Part of a small language model's weights.
Size: 12 layers, width 192, 6 heads of 32, MLP 448 SwiGLU, vocabulary 2048, 5.66M parameters.
Training: a variant of Adam for these matrices, 124M tokens, 7544 steps.
MLP neurons of a small language model. Each row is named by its layer, matrix (gate and up: input weights; down: output weights) and neuron, and shows model dimensions 0-191. Each number is 500 + 40 x the weight over its row's rms, rounded and kept within 0 to 999. Numbers have three digits each. A neuron's up and down rows have the sign that makes its largest values positive.
Before each neuron's rows, "fires in" lists the words (lower case) most often at its 100 highest values on Wikipedia text that the model never trained on.

fires in: "by", "best", "highest", "studies"
L2.gate41:471532513610451525507501506576500589471514525461519515480450531512487517520490514538489523492553556464513437475532509544502492517448483527483517511477545522565427518475555483525543455465494518514472443534556483442518438397533503480558536480543545512476483542519521519507510513489385493489564441534490488507521538500562563483553515516465516419465545561535475509522431457574469446497482532607527529498471517507571533563455511415465479485473492546490513509512539503513510518475527503516564453559494475514559503553587435614495578492549500540478446509544482439507520533549501528461
L2.up41:503469471469547487575446501487490446537488451576526435553515410461474483403487524497499500474543444523503560514474581534538544412525507470510529494469460543426522542592528514545397532533457456483465509523522433522508511518522448487513475490537563500497535522471488470385507506457497559562517477549511472582512494485519513527572506514476515528463510493458451485535393522504582485512494517547421478511520491529490503547479481472489449500452505442463546572483483504555507474525511469529487431486483500546501506582535453462498479472421546449484507478586536472451483565452517476518
L2.down41:448542507525496484483593513553561500489568517452495493508539465519490459483556509519466517428478489455514468493517560476486514516465498519547450529507604501507478425489529543462505469575542509532402554484555453456564466569543505527524462445472438547471460495458493491550391468533499559502557536430515500450548522502492487515477527505495480550584461543538456560481544551496442459460504497526500508578485546425502492509461508557561545471506431506414507511532503550512537491472459562515519576537406543516516491532516470475482521490450545428488469464558464515486489526534515438444

fires in: "n", "w", "isbn", "washington", "houston", "born"
L9.gate155:488575486515549496509497469445579436556520543523421452526532492529425507474507534511500536583530482596481509485476459536464420546468561520448505464484452439493512429431531418498459500532455485440487508544475476480520473534484523512476505482564537454496438498493513515564491555524500542418470477432502504440456519569430446403508483462535515489575486494446495540513530479560497463508469534546519499485441549485529435455528517550479531475524536490503487469564508491545544474464455486579531422522493498470470501510476523492553530484548482563483478473493588522483532493481401435556
L9.up155:525566470470473518445543536433523497503546485490476474558466486476480506533542536547472549522496501526423510537512474449520485574564495503541478530526455557462481486460509513547457442502489492617454503480542444445515465421610489517464502456590429502486432514511539525486523499433520510531453507453515519487424534536528498550499482524558535496457549451538467554518498506603534536553525517479490500536525520501521552456462523487594478547551521503483523487485447520566503515477531522452431477528413557521483447521534503534503508532488488569489493516410492535511490441568465487615
L9.down155:451498526494600463494505566544562479468522518507490459464501509452490536518479483590433561537508438501453475532514474500509489466491463430502504500467516500451470529535486566458427531562517484457489537491572543572502550513512502440445547484485497480501542545567462542452522487493555453552499464494404572522524478461534526421490551542504500483502494512507521482555465486505517495539541454504469514543585611477419510540517430574519492500487518466463491546504516561390541555488490491463450425505478508547464509482488554455485507479478477555408500514507480479523483421479425550560

fires in: "personal", "athletics", "team", "county", "2023", "japan"
L2.gate45:456534560489433481496534485424453507534509577460589449478484437486533443533579480537512477500483488565527527454485553474463541529462542515458466474432503529471544523541570447508416495495511439504508437545549485476562540493548530455536504541507485415504515524504534450496436514559451534444457522532503501471485513491547547521504496459550495483494528591459561513469587437474588431546544521499463466539515450551450521535456554504458506505518587466581546507542562461489515495484541463530519504490468529479522484505509508496407503484590488510509558490526568550447478518524525527509
L2.up45:451469474488452464532526467459487493516514506535550501475454534523509518594499491497514522580528449528479441486503492479518510553488601513380536487451524529462486472493458446583440450464500409534487507567539534500538500539533572501516499581478498542476497526494526484459456472488499492529552514448523501516466563477558417540489384473544499543434454483506505460414543474529477497494537475502514477542549442540401529571503493516472539611492548535497484546542586509457437407460461493545472486496434470505511539486496523548485446477488486479537482496456509508527470515543511483528
L2.down45:487517449466594506498511461609496473505522474469537509472512505524512621451459581550395492451437505513491503430529490465529518521446426549462534426517529491492469554431543583472565463461490485549513512559503523488506536501457503479557453441526508547490493536460440537468465431524541332550520479484482542512451516502438543548496518553545428467463454470484509520496531478506506540563471463482482549458477522517495492479558496479497456474511413521502494533472461495449496480544556494470489543494497448498465545497521560499523472486456472529552476509467490531523489463538535551468

fires in: "first", "most", "any", "same", "very"
L2.gate218:520562571491462522461509514504517491531526487503431546485472559533446535450493456488484558583533490538485494515520511481547482452563475497478435488510561447476514462428498442493471489459592506448487537482531464480386454496424548504491475500474526468478492487501510491588534533537506548469503514464503526454516422511418470471515515507419510480512518508545544481518529467562436473471517507545471455544370556426552547498519500500523497456545578550519444496482456478521534554484540481540608530476513558531536497514547501562506500527543482494534522497542393479440564541500509537477
L2.up218:498448515502472494551538554528511468550506457577484591459524511535466527537536500448487485468457478561522646536504516489504499454561468456537520535450534427476441494488471490516477509454517462455543506451479553496476412525468446554516533523459512540508472498570477483509529493448514458501481551471515566492476439387516436495448527496447499545509510465539523482542556524591450436529496447459518470515508562499506509436534499552445440509593518518530446506498476466492501519425516524499444450443511526421497521484537477561518452463542515493491536525521457469453521396565490507496
L2.down218:498458533442460404506510494470402520512480519500571557457529475487508577562493495457491570433503450554524552470486500519458505492480449566513534486486576456457511530537436531480565458469546419495517484517506529550541437488480490515513493467518506449494546502532527549495518540451479317497489570495550463483527487432546470504454534479523408488517518482532580551534517518532452438490549479488490468553434580465481495436486531500474468510498532562513378511494470494482514490480504496466494496453469490453516498485579524481565457472540524473513487461497450474469504468481484494527

fires in: "national", "women", "whether", "goals", "international", "station"
L3.gate120:412469462558527518535534451483482481515542506471510441526509514560516544553496582506516483539469508534426443510466492451456496506484483516543507537468527484520425475503527476430535456513520496459498454502531522497471516516483510507544501475505490540522523478526492519453498498537621523484514469476519468509484495476499456413445535510491490441504499508511510553507580492536546500482595521600489542517458475567402519606520452564517448489507497475497526444492475491478531423516526493478449482466587476552474438518531596570450402517535481555531492576569479495431535580549540471493
L3.up120:535447536537445466524511518477490448486475412495472498475551488482509479513530506479539470492467540541439500443445470518504493408550547459443506527522454487410527408539441502545512427496509460472512495527533575563506509571571485471474423516428544496470503585561528596428478540497552539465536541410503533464505453474461415499445481495420513523481483539499474567474533460469469465515517502471534447536472480468427524508471518504457454525532468465551460539496488463508465519453542483493565584483475467435474444508467455529477510464510507468499471483544483438488458456483439560496
L3.down120:452467501587493496505492538486489485532478594487590492533514574473458526409541543527456472454512520513470503551471507507460521500462527459545468395481514517507412470500489550516435504494500503443546533558526529494508553521489460548476451528444496561564443601435512508489494525599492467554475535549537506548519455461438456499467527545538494547481484448510466570427542416534493478526495535478475532536501474490509474464481528490591475494482544536522487550506520568550517486609484579529519505512512480548464484466535511420507475467519536463439490563478527516456494469487472554448

fires in: "made", "built", "released", "published", "lines", "take"
L3.gate75:521528510586508475521462478537518548514545478451477490531446555451529472405479566491463535560549566523506531459491394456525534519517499476451470495538590504528460470471528468544545508507544544500489489417448495463479491512404488544494480504417527546545502473438426524521463486600480538531542432444483536502560523500558587436502554537479528501523507524508436535567513487516444533471516472550471500469500530538501494498506500547521533501533535488521511516531476518525599526503486458524547571520547439547494538569468525507509532496575499530603463483534509489504457448508566523439
L3.up75:522498530491447468434435461496476473461521667510531516503504508542403466567414505512416524505436529462500484476503502491482517543466456531558523543502449500460511465506530423464485505512528521487512504498536493508475531512520518528527555515487454459458510417495588479521586465452532509482453442491551499503494458466532453480477501463540482491476563539562531537540521564495537427494525479445461436521469504532539530488493462448511462423566453546500507502490500487491486534489478509454470522521538486439603554455431410584506487506505487515561463527485537492458485486510407437500
L3.down75:473416437488523527439569460516553536519490622540528531468556473520482541556448481452480477539559505510465492479525549491499458510567458530499542435420433496493512497478499401506523484559480472399520506502517512511459545492497451506500551457505493485561442486451560440543517471486486462507422505485559490489480484440524405476521480494508468434483527494495566542516465560489535446420488524431433457523430488473492483550520463510514520456564485508517550521488496545433487515499509434480528549550540508483568430530522494596498470499496475517473483514546498512402540553530499464524

fires in: "an", "another"
L3.gate240:463531546498547483532472490526502517482501542504461484549479503554451485522526513549535499467489549547468546536563415534509526496509491556473517506527537546498530550485465505526478467497509519430574495460562431525557493468502513506593557502502543565511426476456530528543499466519467499518459519583470572565523461464507507454563415491480461545487490539539488478617513522501454555505590433513498560511475519502530478548461553448526528455525481484543533510487497517492452439500619486557501501470479522592424477451476552504576474452557450508516419532495509466476550475533526526421
L3.up240:533505522515519501446515589518532463448571499539485471502496476421504546440458541445542600562524440470499471502510523470491493462509469530485535505426525461539497512533531477450406523444447521524525486498505526454475526426542530512615551537561525475569479479489504485485510556463500499485463443481524537501503502505489466548494534483483555502497413552573442387563515528560491480557469511467489435460457527479462497419508478531457425474484439542536513593529486516532587521530513485510476570456509469514471461499499529521475487434524492447547478467565554462487579510498469510474
L3.down240:515503559483441448516527514479447489527527605431583455472530470468432530519507536425482618559475518530531536522527474514541486497471437540510497474416457501540521584533502543530506527559468525487480476537466508479530549488571512529511536529411491510519543470539507538500489510412478364515482517473534482500492546469488466438541497455528448463489454534557501432570514511478491525500486540520514520584488480399486501500513540457505543524457498477547562527433519572503523485551494456450498533492484522532526550494510573494515521442469508553503491426492546519462515570455537549484

fires in: "by", "to", "later"
L2.gate195:520518538484593504427510525449504487453528495550450505474407495502566511472487478540537483498521436506511491402570486505506451519543518506494490481401547508491449438423458525426522547530467541540459503467540463555480505499504533575515465518461600502538524507402479460510453490487437468528510532453590526513517511508505448495545454448503484511501505486512542432489490495509430516528502471568508502473499498517449495473508527551500452476454524467544517612559481504465457532523559525558536451493536475458566526514474421534533437532425500471543517531546502409481455517416474511509
L2.up195:574532523489477548458494522441486552554491508459547453482483537404534525557508535516510557547552499529494495498487486509517529614518517499490475521514442522512511514432535501534486550504514522526519493534497485508529487486557451493488562566487442494500536514465531561501474482457484492498496531491493479562457479462453503526503443496491506481543529489554464530409488418510528473474490460545456520580484511448635426470393518509525567460500457531463542500506541499525529601457469485574475481540446501469512464516596527537505543496550462479542429517496579573436484505444495417555
L2.down195:504487483491516562550511534490512536501461475577502555501539510518506521462514495546534532506593475587538509479538448449521534540532539575412470457531497496494466524504523563479463531515522540501518542409545475469540492461534485448608516548512516486524482491410459479481513410486450432515436499445518454514508506413547478471507464459505551506526487518515461432524516483462522517511499442530592502495459483505478465500501466566514517581528482550514539523508538506479512577576554463594544505460549556525467519462556463531417454525516544444513495452552532432445504454450514524550